From a checkpoint of a small transformer trained on Wikipedia: 60.4M parameters, rotary positions.
MLP neurons of a small language model. Each row is named by its layer, matrix (gate and up: input weights; down: output weights) and neuron, and shows model dimensions 64-255. Each number is 128 + 24 x the weight over its row's rms, rounded and kept within 0 to 255. Numbers have three digits each. A neuron's up and down rows have the sign that makes its largest values positive.
After each neuron's rows, "fires after" lists the tokens most often just before its 100 highest values on Wikipedia text that the model never trained on; "fires before" lists the tokens most often just after its 100 highest values on Wikipedia text that the model never trained on.

L2.gate155:137128130094121143108106143094112115092123135149133170109105117133155128103138129164133151127150124096133112160102145142165139157112125132109103116128155145125114118140110088119084116120147171118079136131103111097129120127152131153087101110097113178119125113162087133093133135083140122167117140149074099149144111157137165128120168125145144129126102145132100093155117113170154117124109140118096091156128126176151145141168144123167115128133087110137150146142156145103105154099132129112132178129125103097102129155136132148115120096168132105146144119183124100118157146107121123091
L2.up155:128154129097109131099125150088113112118122132175144149112092136140148123114157122173136118130161132110151108136096121132142137148119126115134111110123161120137135128141126088105088132119145185132102126131088090123119155128181128137102102118123100168113126124170093132093152142106145109174134148119079127146149109139160135122133163101161146136130114132147093096147087105164171101138112144116104109167128131179167136153178143098179105109135075123147135137149152128109104167112122139095147169112108123102110134138117130143127139071183136100129151112175132110116145133086131132101
L2.down155:119138144124120137122105149141164134116144127142191111097108128174095141147117099151126098157130120099201114144073145118178091174131155112150128087134132111101120119124140093124130129169144124155102126137111129118150112123152139168107129130089110132103140153133134152139137147145123132145124109163097105127150121088177082106122118087115165129127097142104094085128148133141141087164152132119073087122164139135156143121155123129157092133128087137182143123130171096097100171164160126133139151122116093118106143153127136141134174107159148128131142122147162121140133154128091112125
fires after: " | ", " | L ", " | W ", " |  | "
fires before: " | ", "–", ".", ",", " |", " | −"

L2.gate606:157101147152136153146128117147123133123137134109092163109170110144138104118149139048142132116151105134141152124116132138111138143121132119134105145117117142160180077117115114144124133145216140092120152134089127156100115123160120120160133140117130170143095124157139165103142126104144132145116151120099128127141107150074140107127157110150122120126160127114117109089127170122162157120101125186153105108169117164137169148116134144150129111145141127132083125137160115136092129156139096140132103132123109137144115119143162100099108117141131150110126154160121138153125100139145160092
L2.up606:161084173159125146150125125151111108113150119109097173097170105127140116134149134068141132118155107135142152122113143141124122160126135095148095150098134144156194095116121105132125137150207137089144143136108123157110138103153138129152121141134133142150094128143126175099132117128128136124107145132102135131140141166076131094119134120141156119125173132124114115089132158116157170121119116177153105111154079147127158149127142117144136136139122138137074148120154101133097136135131115136157104121123122145144123126136142110117109104154150145093118140182114139153137104131145152093
L2.down606:151108169151130113162100132125099067125172118171127136159178100108138143071134164130105118145105114163164125139100156124151143161110123087147137148136174118113120124122117140108109183163130127127176171165115133129119113122157144114124130120135157130148100143092093168106118129123125161129103147148133142136094122147137137133067120128115170143119139146139084116099113116132148132138157122108168122172114109124153114142135107116167146158139162122151115133138161142137136121102124141190135140190087153123144148108144145115125164056171162181112094112121138120127140158150139137095
fires after: " | ", " |  | ", " "
fires before: " | ", ".", " |", ":", " | −"

L4.gate1018:158111177154147103121160166186138136132145121116155173118121086089150105134132147114091114064100110138129128158103138148162146142143150111128071179125118160114117136107145158143136077144174107105121162125118146146130118089134109129116136134134162132144150130146146151094176155063125177103101189156127122149116139123095214142089085105162154158139155116130087115092148121124138125140160124206128104151149144182108115129108146155132139115146127140128167147113139131111066117138145139135127102134115113138134130158089124149126174113123155145146135130175109114169148111147102165101
L4.up1018:170092189139130105123160172169128133130143114128157143151104099097145094138138137090088144052120149142142139152108140147161157162142130098124084153117130152097095133097139154139134100149168117128124163153128139146112108088139098104117143136127172128137163131144133157108187146085108153094079201154135126117121116118086176128100099113166162149125157163143082129082136123122137126146151109171115091138154125205118110130108128156120140113139135123123173165118143102103068111127138111132142113128116099124146146131066130127125167109112113146139146152171112111171129119146082158104
L4.down1018:142138190115170113136108172163144148136174121155115149111132109131137145118179165140117138101102141139132152115079119138120142122125129120126088136111137154113115164066165122107157126181140119165139138161126130131126110084138115131084131134140152164150164162097141148099170157143130122081114166137137115121126076109067123129108140109167096187143154129139095120096190136115105108168128083132109111142149171177128081127110087146110122102155129165105179137146130103096090136130107118123126148153111126137136143120085151104120152116093119157152156151119122158135137146101083110091
fires after: " | ", "′", "ers | "
fires before: " | ", ".", " | .", "″N ", "5", " |"

L2.gate720:198093118149114148108117118150119085121130167096157116118154128131113135085104124121142146162110106130173103097111108150173117102151141139118113112158138120146123154080112164131114136154161119125127088118104153117107137139147116160128073135170141133139143148176168142152145114117116134156095105120126141111114166145141128138081143147145112132128111169142158120088126125149111142093158163133110127134122124111099141085120134145134151142129121078097156142124117102084102145096094081101103159138115112138134138095115105099153174120139146197092163148120092125091128143135130146145
L2.up720:176117125065124118176113138115092127114116138101147125136122108129117149135106115125143119098128150151135113150121138122127144138152139135131095141109186138136118119129148142173134088150134151115132161163100150105158115125151128132145128115121127133166113105195147147095106150087121159137108135083079129114138105148124164153103113176127154142115116103114124113113178102148144133152134111133169079156168181145140129159128186116146114173104122134153107116102115114170112129157132089138112118126167132122141183125143135134145160134129127129155127099115098073129140126098112165130
L2.down720:162153128134124145106123118134128068149109128114162131141124122105133112088110108143154115130125109128163128099093112151150096098132139130121131126103142144128140153071130140150117146186174099140125104103111190131077164104135100219123068136168149143135111157165139116136158122138091120155099121126130144096085126131121122153096151138143082157128123101141183123112101128163084143120147148138123115132115127100149166114083121145130162124098104108124157179143128119146130117101100110112082115118144131122124134131116139116181161098125159188096138141131116119075139128156153139145
fires after: " | ", "; "
fires before: " | ", ".", " |", "; ", " | +"

L2.gate248:079117136165099141123160126140136121142100132131123156152123109143161180117161160141141147127135099140127143133139149146121136085141145149131144114125126144153105118116109162128137144153158142099145100128094147141151110129113110104118107134112175158117095166161115150134104126055131154177109107158088121129139124166157142115118135105109158107114079110131166119155079142126082158139135163155106127098150145125125132119130110153096134145099137147087120155105121131150132124144142126143099129111145127133118096149131185121076114140125139130104164138118113157131130157180164140152
L2.up248:063111130162127135108162118145134104149100149137132133124088108132170154122161141161169137132147117139143112110150160137087107102162129155119179108137121147120085135128133139122123167163144127090149068151117118114153120142122134121137142121129152116111107187157110145151143130113100151167101132143118121130149119156207140127121110158104159083092101152123153100161071093106098112150131137144122097115134140096128127122132114133103109135145140101056093145111092139126146133138111102124072152097141131159110073140127170124089131151117139164072154178146134155136097146149141143144
L2.down248:091125158166160170135153116148133148108109106124115087148087101131139158142172128161141150099138102143132114086143155124112163107124120102121151148141081149138114131125156103106156158163137148085163101120139110125155109128160190149097083142139119141132115154110114141123150115138122114157103091094094137150141151142206108166127127138117154085151114133141165129174095087117120156140120188119088109111140126108159140125134099171128114105133156132065064137114122130113140145155112152130115112092138116117098084134120158135101127135096141112067178164103133136133115150141169126159
fires after: " | ", ",", " |  |  | ", "v", ") | "
fires before: ",", " | ", ".", "th", "\n"

L9.gate1141:146090118131109150123087129156180128097141102134116142123102120117154095146131177142132114115081148155128116137096115158132124186162164136103135115164078138103147128099173074127066153167127111102077172148155134137123115110115096127131135133080135124085136125161184153115089155110148152120134144113165119137124152120156186108108114113077138128076116146148106155138143144136122159144098127135151119097125120133142186112140099173110117146130106170140139112112127142131104162124157156131128132108153138098067184131081140123116152137122131151123113135107095152118191115162149138185
L9.up1141:099124156142142138131122187141122155100127149114120124120178115122153116076143122163120121137099127148133159147125102161120136111067132084115145152130135163120136130109120116158139094065131126121149097152071097122182104138119135129136143141115152120125143134158088136180151074123157163106117153080109143128151139114117099104135136109135112161115157129095117092113140130115167147148135114106105107154120093136105122086140160129120125118165135115112140150091105145145111116139099135147127077140159151181114116174135127101083154128119169092130171124154137132131138097086101135122
L9.down1141:147171152163153129126126139149112138121160161098108139114127143174114113074109098144179101109115143075109128151169111131130133078111145073126166111118103150148136151106096083149143135105126160130101083143124135121110148155123141122126149139111093101132135154097124120136145109156150137144109112110112129122148091169123066153099145130143110123133158125103095144099131099145161174127111123166116154082081090149131108147107173123128119166120115122129095087121131090116096103140132107138087146140112119138140113137134152138135157150126157109110115120151122106119139181133144103126
fires after: "; ", " | ", "\n", "| "
fires before: "; ", " | ", "th |  |", " |", "."

L5.gate1051:094114110094167111142108132128119113102125111125134159109113120130114114141117140128140137111120133156142118157149168115095166148111091132101130084125116138109114098121133116185145132141153104141075152118147104130114081105147071132169152107130145136134160145126140127113135156144171141132117107124105060124153066143091126121122129159080152125152156158111144172153149167130149118112114105116167115167168145107161172101104092130124146124124115118103134095125148157127152127105151148146095167094105140119141139147098144130141092108135151164112117144114126133166181126132132145130
L5.up1051:136159128142167117124146130143157085140145115117159161111109127121116080168141077100165142142136131093131137115139145116128150146114075097103122138144120129121135148110101121104158131128189118145119178109133128076149078102112117197122123129089139104124130140126092111145111143134095146118120088154138107139106141122106101160118142124161073161134122124135100137149124121117077122129115115132110126159140133138148179090121148166131122128174103167158119147151102076129128094134121142138140132135119050107123094134165082146144080126126123130133149089123166089096142147150097151116
L5.down1051:154114110096129136160123135119161120127153108149110098136131141142107160171083124115131142138134117114125153122137144135169149107096100091142097125106121118133132161111095133128128104168161120130104171150148121138161086135130118165151122094128134107117139115138099164069117173146108104132141128123097161142095145138132103117085163106147095135139108167133134124148119113121071137146181173141119119114112117189141137111153153137133139128142127132112131141151097128127124123146108128100157111128151122117109152135130141134120092093158152131117130125176126137109094143132134135054
fires after: " | ", " | National", "ș", " |  |  | "
fires before: " | ", ",", " |"

L7.gate1326:115109091104182140104122137107112141124157157117133094104138097168128143095112141171100134141142119182118128140113175138138133093098083100113105162135114061110150128125151125112123167153070088168130169185100117146119130170132109126135115155166122110110081141118143118096137135191135104098103157139136128135129127129088150142164120108136127107138142159130112162096120123131130137126135133144087113165112139155163129105119113119086123117170060126125131142117119131141170135059107136149103121112139132162135127125141141133109133119134120128165107138166104176178137161124103129105
L7.up1326:099114115123132130127151116129114091113166145073152155126122106135136152146053102121122134112093140158098151116118186119142156124138119136118127106126108071134095084130146113138138103151144087111113146162092166139154120152100108098155134143156110109139120196193155104114175134057124098121139119130142164129144117127099097111148149112162094089134084106119154126102113155149144135120120161144141138106102123146101077093061142146134119136143109170128143133098104096117086162158164145131143088172090119106141171109142083150107134190124132115128094105094137133131137134128134125137
L7.down1326:098129149153119135113181133110088148101158143131128098125137095140124121177091150120126126156159155119116132145144127115093116109140100140132154142159113108136116124139143103123132106139116124129130124166126121133122159112118080160185153093110121142069122124117115114131128134141165084106109166107144152148099151135131098132161091127157148124142134161095151117121135145161068132145131155101077102142119121156151135124143118164139088155128092127118109127136176127112121108079154138124135142125170124143135131163092146142153155101122144166170098109138160068158140143176122135113
fires after: "1", "3", "2", "4", "5"
fires before: "0", "2", "1", "6"

L9.gate1214:103133134124185108142136131123057138114142078150116132086149160113122166118122157146141136119116134193095121144187124118149176160137117083140119139130093138136153135153147135141077135155154115166134136138089101175115133171133118154145110155076106122134116150143150125127163136167116134103136149111128139139101137074108113124141151143151120098164139159146136102139097139075125103119135132118119142105127133109131109093142108103122110208159098161168131067128115085110126125145098162115151110125157134101148121129160131098153108147131135124146160129118120131115105099152119137110
L9.up1214:148163129137146132134114150104105131124097107106090121175117129153126150155092117138173096114149135151082118136090129152131136131107136132134094126149113134136128122120151112123139139156185088143181141130123139140145161116121171100130163109118115160145102127149166138164161116116104123092131155120111129110158150123125143135100097126148081125114146123138165140132150165130106128119148156117122140123180101164112141095080131126120086129115172189117130122106095110114120123104126169083138124157172145138086107118126128137145094144137138143113156118150162160141135124112084136107
L9.down1214:076113126098198143134108140121113138077140119117178143090158141126130158109109166127075174136108119126123119111164132119164154162115109075146100150112112121149103142155107162093085145113104145142119108133106082140130114141090094152127155182091133081121087148115173108086143133142100129118159137086118089160115141127151133142116135146137139109165155150133159122148106106120087100122181130109117123131097096138134130095084108158111146162161131147156112087128118159118123112123137124119179093137130110166156113109142106107154145166160150136138125125114107174105085128151120173126
fires after: "2", "1", "."
fires before: ".", ",", ", and"

L2.gate522:127148127126099142147138144144132069118115111130163113091111049102141138112099128171084137099109151150114106121113160137107139142176114126125102134124150142122155127089135140131073124139138139105137142174128100111135122084116159118103134184090146180132081103117143147114136122099109131096128151153135147131134115157107142153101122133109178147082144144175079115116120130114136092137096123132100158150126123129133100065137161115136117145144129146167145177117107134168088136142125142100147087107134095137117117122125136127104131111131125142135106126168098117128113146119115150147
L2.up522:137147120084135085165107131098136122123112098145144149162109116134126107138133112143086127126123096172106096138078101133104160124144098108129164105090119104137141133148114129126138111176131120129185131114048134145098128160111157102117083144156161141151125141125142157100128127085081114126132137151127117150106105101134153170115129111134139140150186121133141130130114083159109113084110096135140102120130116105127188170159139144107153127104144125131142147093152147127063131107137115123124147144107159141148121092140180134120159129113151139193134125131137135162125172165112151110
L2.down522:134153116109129125126103115119133119142134106121164110149098091133153107109137125150077145091098118181103107127097172163121146180138125104136128114124140109109175112142150111132127137177118117110171123131117131111100143123123183095121110162106121173103125116102134162117124134112093123134124135157128135155112093113080110153083113116084173138121153156162119116112142092122138109083128093151127115138126123101161119125151123122124154111125123121147129175133154136149065140109147128095145114136112107145144125083158169142138156137093126123152138132111130143116102149132096151094
fires after: " | ", " |  | ", ") | "
fires before: " | ", ".", " | .", " |", " | −"

L2.gate727:115145176144132144104129132153137120122097162147099130121135101122127165146133138078096123114131118101116127086124153117108151121131144112118102096111123135123157150119102098110084078146136131092153153167110121125138113119128127133096109118138128138127101092160155097116124134125119150160123143118121112122122088143141154120149107123092131119149154126121125147165137112110128131125084163119132091103120109156127128126081157113147095133114122152125110137105144168134084115148152142080154159113153083113127158117189167136118137091149159123134133062166100115154083135091109164104
L2.up727:144125151132133151137122144116170145142136117106161144158120089131142133130110091180113136155099173107112084141140134151090145145096107134138156176139153109113111076151147110108115131158116123119136126168151136142104132132103132150154131132125109170140153118160126165128114136137103141111112173140120129145144165134179143130105149146114122093126150139123106134125138130161147116169162085141127121171150135130131137132151109136143120145111127124101132136134148133129152151138142113113147130093149175139125103140122132091112115111089115092155149117174147153087141106130132132134
L2.down727:113098129148130155143139136102111093134112126122157128115126110110133110115129124156112132150113165086145136115122097148130131151122088143121130140127127130139115106149131123118142141156150147112132160161132152114099135100080146148185149143099104140088154166132136121142109162102089135100119142124132159107155146105151145125103134125103135103140179102118087103131120140125140144161153085120119139147116139161111158102156099163136099168121131139127145094167133092090162132120121126128133141106150153130133135114114155093109116102088098073140113088196155167106158108120150138134
fires after: " | ", " | L ", " | W ", " |  | ", " "
fires before: " | ", "–", ",", ".", " |"

L2.gate316:156136110147121173111096108149120132124117150119135147095099090086156138154107151121144169175135113112137140140112116113164125144153180131126144117125123136120096157141082133154129113113135107120130128102124144102140151127116121128118140155109153099099111155174138109177119116056169120151089109147156090135130172111160213111142191160146160114139135140121126135116138117071108086081116140078124106132146111137167144149157150161118124121113174122122129122110151103155136113128134132082127135110151115156129127074147194129137112163174144138099145100137100127147133125119131162086
L2.up316:157091106099117142096113141162123103138089178099141145095154103135159129106102108151130172158105158114150117125102139124144112093124141068164102134127161109141103117101160112136109138134130112120121121148138121103162157083098128108116148138097127104140156132156087111170117134111162122152147136123110145143113137139174129133123148164126142106153129154119108099124123090077152147130111110144135137128147099106162145123127155131138113112134171095085136141175136119193132143142122165086109143108168179098074162100142171143152149144140090111149154146124088082148121159134164153151
L2.down316:124162102160108123108114104155129092111077121110145143078101086109129086123126130139116158148118160117164149122150125108134161109119165065194120129095133129132151120125151114125142117138121082124101109147164096118162157113098123114132095143120139144148157134172096111196149119120168097134154156101123135162130158139159096151095131150129150090130132104087133127145105114099133153121117107108102138112170104097157146096134130135158081126113161148122127126122176091185085133164140143124141168100176144135114147090168168138147129133156108107150139129176134135148114161130138128124
fires after: " | ", " | .", " |  |  | ", " |"
fires before: " | ", ",", ".", " |", " ", "rew"

L2.gate1170:174144148115132101138158139116152097155098092132118104107134114143131139117139128123070135105126094160135123113130153159124131154117125128147144152111125137130165099118120151113119148182170164113121118142088156097136114115165139142123123171137080160135067092171142131098078143120157141131108148128121125097153155111163185124108166088153131123128133124139126134099116135146138111149106145087103090108147105133088141124121163108119148099149101140129126133088131107109088119147161139133186115123103124077165125136124119144128111121172156134135169104128067119119136102101151142087
L2.up1170:184127144132120123140146136116134104153110076126124113104152090146129130138128128112075118121133110150122126106138169150101123152111120114126145154088130114128164119144140127132107120172159142094122132124112154093131123127139150148108119161139076184157066108141124165107105152140138105130124138143109131109142170137145197143103166087139122129145132109155143125118131134144141106118107143073103118133171112131099135158105154080114158137123100137133107123087147110099092142138154136124192107122099126077174129155127097135133128128164151128121163116131082131107152099101132130082
L2.down1170:096118100138108127156112147102134106155151098123119134109151135148162116136135148127106108108138137142141138125134170122122115160098145112123112147116130117085110116119130124106096116192144098096134142141163118147077103105122125126100157147145127105144119149111096173122163193141112126117164153160105131128121105095132095151151148089097116102142091130134136108123121104138128088125117124118116158115132094143136123177124149158141146089089172101152122116132170115099147157112127122126181128142084136152150157152131090127090181097142141145137137111105172138138150118105103114144
fires after: " | ", ") | ", " |  | "
fires before: ".", " | ", ":", "°", " |", " | ."

L2.gate560:143142123114148131107136154177101124138115113137154157124118113103118103122142124132133112121156154137112138123098096077163123097155119158108132128148089141104133115065147153136124127143166112154111184126075134122126122130126067144132096117132171118121131097131159129112151097110100132090098091105121169099115117123107111138114065132154109183102111120117122151126183115145144139161111186170109145070153137116110155064131158160140097112130124098112162116108106132144089094079107145141113128148133110100086140145167144126135162118143147163107136122114160086147130123161097156133
L2.up560:136114137099146116126130132193093140131116122125132160134124103106122093121148142115111113093137161131106142172085080103183119093127154165097151099105121125114142146100147138178101136135171140149122157128068183126139134138125086147118094075083148125128155098149155122120174121081119125109116112100135154106110095136099139138107103161165110163081093116134115151110140131158146139136125146149096122089136122123133140098142167122153087172141124109136142119133140139161099132082124146146106138124124109113109110139162133110130155101133163116111138111123138089147123127148093147147
L2.down560:140147148108141090118149138147114128166128104174140117140115109117132145149103105091103184134132094142167085120107100139161118065148099141107125120126105142124130090144143131132131108149136119142119141145104147115118112128091114146108079121121195116140126133149117123127098130131132149136080101099114105153129113151114124152119106154094117157139174148079139139153137122140092141146125149127098149108122159137119162131139093143154116137126103144113142093132089101151122069105108174132114093168098123126128151141118134146120105121116151156139067159134153131155106138092100150134
fires after: " | ", "; ", "% | "
fires before: " | ", ".", "–", "; ", " |"

L2.gate485:141065154104122086152100129073122072109073121194146119154104145140147120147100147138085144079148117101140121099087126135125179170135136144141114140111133091091162108137135109117137137129101138110127157119090141148068095115112136124140107143132122146161148103136143122095179169109095099108146147152126135130153116118117131122126112125144153160134137120100077101067128130175157122118106126135149119092142125143125128151101133148190173113081150141165168125117148120138042132113133159113143164159154165131129095125156133134164138096142177149169109165119168108126109139102120124143
L2.up485:132058195113133135157118132100141099124107130171146145098129105125155139168100179142104130093142124133148131119075128134127161162136129152131153126132153093124156118126148125117103124145139132113136164141060157135108112111103131148128118117120169156173126092151145133117163169094110075125122128166099143121153081142101180135146155117129153156111134126100063110084138146150163104121142136140134131112161143137154121144110149137187155118075150141151107101107145114152039155132117151137164166168173112129134089121141139167146130137144180149164131138150140094137114147101126134130
L2.down485:135092154100131106170089130075128052130113112198162120156120132124166099157104173124108134072125123104146126105115136145129145160106132122156126114100151086091157133165133118116146135141116140093115151119092174164087079110125155146116115131156129129122115121112143121083155140114096109122140121164137138120172115106093134117147117124140153160115145143121057120064134120167145083124135121137140099103123116119131113155089121127192132129088150121160143130139164106118056143106126184101139159171150148134146132123156139144185142115143185141162125164138170157165096086085116120128
fires after: " | ", ") | "
fires before: ".", " | ", ":", " | −", ","

L2.gate962:161134163136139169125138142142168106085170137062103117115137084131144130156136172147068089101126122150145153114145151156130100138137145124135137115084161162142142119111147126154095124140135075126134143147151157119091103118129123115110166192098109132137130106150119119152137099117144138143121137171132101131112121118095140103113151097157168136126143132148072100120145146145149170153120174130113139092152130124128178120087126145137153129155114171158120159101157150113102139186110154085130118093118108140139127125134138135128146134103147154151143109120108153124133129058130119121
L2.up962:112138158136118145153168144148121102087108130096112113114139086118128121149124148102137101110102121156099121146160140171161108104128157132130151123095141183133133131108148116133107112155170134138140147132095123120110104116126154129138123146086109136168087130191129132139126101054141113171111129170129082135102148069131211149075192091126152145127140120125100114118121154126130172162147154128150101107150147128101184113110150171101104133142131168129109135094158145119128162125108112130132135130118089114152124158140129124114149127146126155182137139140083114146104123121158146111
L2.down962:141101144141154165139131156137154091073133125091115095095167115143107120105161204140085149111088108174108147129155155151139105128147172133136152109074169127124138125143137137121111146131110102133174151150147137154085144134108110117107133154146154103120183147127153123159138094115159145152106122166148088097153098119128134106109168126155145141088169127116085102074135122125142140169143144130125114119151114127156164153095138188129161120142134127134139138115149118108112167125102112109104128154166119155126153140111130114113172134119123133156137122121128161110123124090139121101
fires after: " | ", " | .", " | −"
fires before: " | ", ".", " | .", " |"

L4.gate658:101110129112103103138110098133113143105092104111148152110150104122127100145103179117155104124109137114117122134150115139093201111135117139115139096151151104143157113136107159138124125115145111154107098166141154100121129128176104123153145131148121180142181140158107104152144189096114113145163124142132139137133136177164184110101119118097142150135087092126163110125120152132125160120133147118111119110105106147088153105110090156160138118123143132152144093120140203108147132120158131127085106105085092151128115102121162107137127130158132103105146101113113106129122114140093172133
L4.up658:144098092114103089163112139141140159108171070097174150163125135108117133138150137154170120132143130081110129130133136157120072128128125170087105154156149157135139134150159134100134102143081121133124100140137165151141139096110128123127101145138144108107156134163109134103119127117119097095115172128095111128135125103125130117121049141131153150091091118088123157145164169144186155122114094111159132146111125183119186130140141145130133157138148087099125110157141141142135072107125115143109168119144146135163178185117141097077108143121107101089122095115154103161136130142066094099
L4.down658:114165121125125101136099123096113086124135065152192140132130138122107114128136137111159122178130139104123108135139146186146131130132150136135104122112130128117129123108148119140117153126101135159134073105099183129074114133131120113124114153143162140129119127130103124095117151137149109088085134129140142142150094124109156085147066164125105139066106105095149149140173122150155135131124093110155128132164122164071151097116136139136129115108119112128122105151142117107113128098145101136127131124149110121142136169145093120073119135102108118114152064128140112104112137147106098133
fires after: " |", " |  |", "3"
fires before: "| ", "|", "\n", "|  |"

L2.gate1000:132143099177103101097143105126118143141109161132152148145143124125167137091133144129145135137103165120111129102109135133126116154148103069135142156105099097114112138115099157110089115131127087134149155119115165139135157078126110120108142099146104133140118128166135183154123107132139106160132134133072141128141159192163121153138099087126107132089148152175124124130125119124129126126094124154110133121100126146088153131116139127145117153156150162090150123122117151147112106119144092098138112098108124154107132100153127158062194099151113124133138144138131123161157130164123112106
L2.up1000:169134147109113129131089119158108110141092171109134131110121113126126138140123154119186153115142110126093129157141110082094120154130106125101107141118136140116158112147141133145171106160173139115122144088114140091142131079130161108145117122100097148156136057138117163134139117088169140171122108126126131098144078151099198113092169118115142138116135116151136142145142118137094156131133117108136074121123163174139143141127135085117077161116130181144093118102130134146124114187092132114114112133120132127112090145123137151144113115131133150160095099131093094117137130077139170119
L2.down1000:133149129188147107109139114121122128127111142143133155127118105100136113123118142119115115153083164095152124100114114133161105149141111099139152123147100120108087168125095092086090141152102055124111147134155170109136126094145142150106117111134126143134109156162164116094105149132095150128117099148093122150152145166126137131154113086098080108089113157145087139140108082138113137150125118141140109144126154122124146120144123141106098104139150132085152137134136131146109104149145109131115155115130094157121129106127143124096160101120147130136189129108164125146116145149116142108
fires after: " | ", " | L ", " |  |  | ", ") | "
fires before: ",", ".", " | ", "–", " |", " | −"

L4.gate1109:160167110152165073121149132147136104128143108108098146138135135101130101105112147131180113157168166144157160120126166145113125162119110154131130109139111135080072125136132098142125156149152133160102071119114075127124123154139097163132133103107154111148093155117110121130059110131102165115134149135101154149092123153187129102128098159129128175116147143097172108143113120126109141107141101117102146136112143080161131132137107113096143168104182133115186133082123150138108105124135122159120161124102107144144129103157153069157141125117127067102116125148091084105136133128067135152
L4.up1109:145139076127147159140185147107158159118159110093117152134115103137153142106162132149075146146130132121120124127129110152137159131125148131128113120094097148125128097140117161116125145104108129157101141148140090135114161094170140068124152134173074131122114097167140129151120135125116134124162123145190127115064129136136105148128100129139128121121140089137101136113145050157118116103133141103108108102183132125136187122120144118108097122106127132157138104099163103156134100125108142116128159086134117104076118137104132156103096118183105159163112124096119135141140138140151146122
L4.down1109:167121069133149162157117103108166152136139118113114158122106155108125119083141177129134140145117141108125094097122138131153159159123113111108091149098125166121144155115120112133127117130132148114110091129136086149119142141141127109135156175122111094158132148129086130119085156111127154154176180136155137101120104136156145087106049096134127148148120081089109118142155115140149151107131105119127123100099073128111153104111137131108087095120127151138146154134126127161100074134153177105134160100153128128110122150103082152096125128180114167141109159097108126146140092113179129129
fires after: "1", "0", "3", "2", "4"
fires before: "1", "0", "2", "3", "11"

L2.gate629:134127187151138115133127134119141154119173158113105172126174114119150143095127143157106134125123154104093109154142107146149121125095105147121142088104125101190128108104122142114153106130140150092178102133122157112110134139114156106116154152157125148168111150112110121092107157094144137179161182134122153095112146149115161149163138126173150111138150121107077120119111171151163136147137114079125117146108117123074154152108145103111136135096145086161123097134197175131126126111090141155128114124135118197121144130134117119135098152140136107134098110122136090139108162122121107112
L2.up629:109140180182138117132120110152154166135140123084102172129148153130106148156112105114147149076136136134136115171154142098150123107133117166119135136100113160154139126146111093131122125115208096154130135144157131137139156100152151132110152134104126129137102166116170147100128154128113146165130176115097101103143145115110144122159160145141093093132105123113110102092129154110147170129084152127116113130159114126152152130085156143079136150131074065145157101110103151133065106113095140136132125168121116160154169144124096143113082128129105108093166113116173102115101130108100121131
L2.down629:131100121150126126145120153120152149114124148109119174141167149112070144129127174118157104085111173122126123141135129119185147103160117153146120144093117113130115125107105073133135093131128075174128082151138100127083127109101157101104121114150126118166094137147129132155083156137105127099129156154117154084107095122128124134130143118144162108132106127129100072123162148117127114127109114125142095127098116118075089129104151148116135119158097103148129126106131119151128110132097111187130099120145129133105166141085133104076127110119085090111169105076141094108111144116103102108
fires after: " |", "\n", " |  |", " Th"
fires before: "| ", "2", "| Win | ", "| October ", "|", "to"

L2.gate304:133140123089107157116102165159123128169126155129145148108121118097123155076159087098135136180181074129139099166118128121150149155125157150112146084115156130126122120173149111138117151152169121147142158096093108123150108110104112115133116117115141165150142125186140117109131156088187104172133142131097122074083128147148197136097113158106128136111100153117130181128109099148150174093108140113104097119102138131155111116177167183141129161099127170151126160085138120150136146123147141153108113123173107101080121122131156097153125098133127119143114095149080096132123107103104147092
L2.up304:149123120088087099107107163121135158118145108116100076136126132112125133097139129096185133117087083126089116153126136179136160111128100120111093134144119134169107177125153139137099114139168148169153150143130109088125138119114105124155157100141156115137128154120107107102115140132142131129085090098099144142112112092133136164101105169112131121109106134092165125148168130098089140113109127132130122139119139119112131157127122098098161118109136107133106154130110130095150096164131101096124109133141107128136119128105077140170104102152084157108113128119128127141103093163110165130
L2.down304:136115105101086114095071146138100166195124103117097123151149145142156144079097110136159137120121086128125158164154143144142167107141111147102095151142100127169161157118130171111109154109131113161146104125121123113141113143117126138138133139125134088139140147103117131118086106170159147122099104079101118152128103116172131159138100127117136119154128153106172098135152117113115146093126153107144167071128112161145140152117126118170167111145135132158110150171062143090121140181148071102095121129131122131115124109118112135183119080203109143137102106102116112117133109152099128149
fires after: " | ", "; ", " |  |  | "
fires before: " | ", "–", ".", " |", "; ", " | +"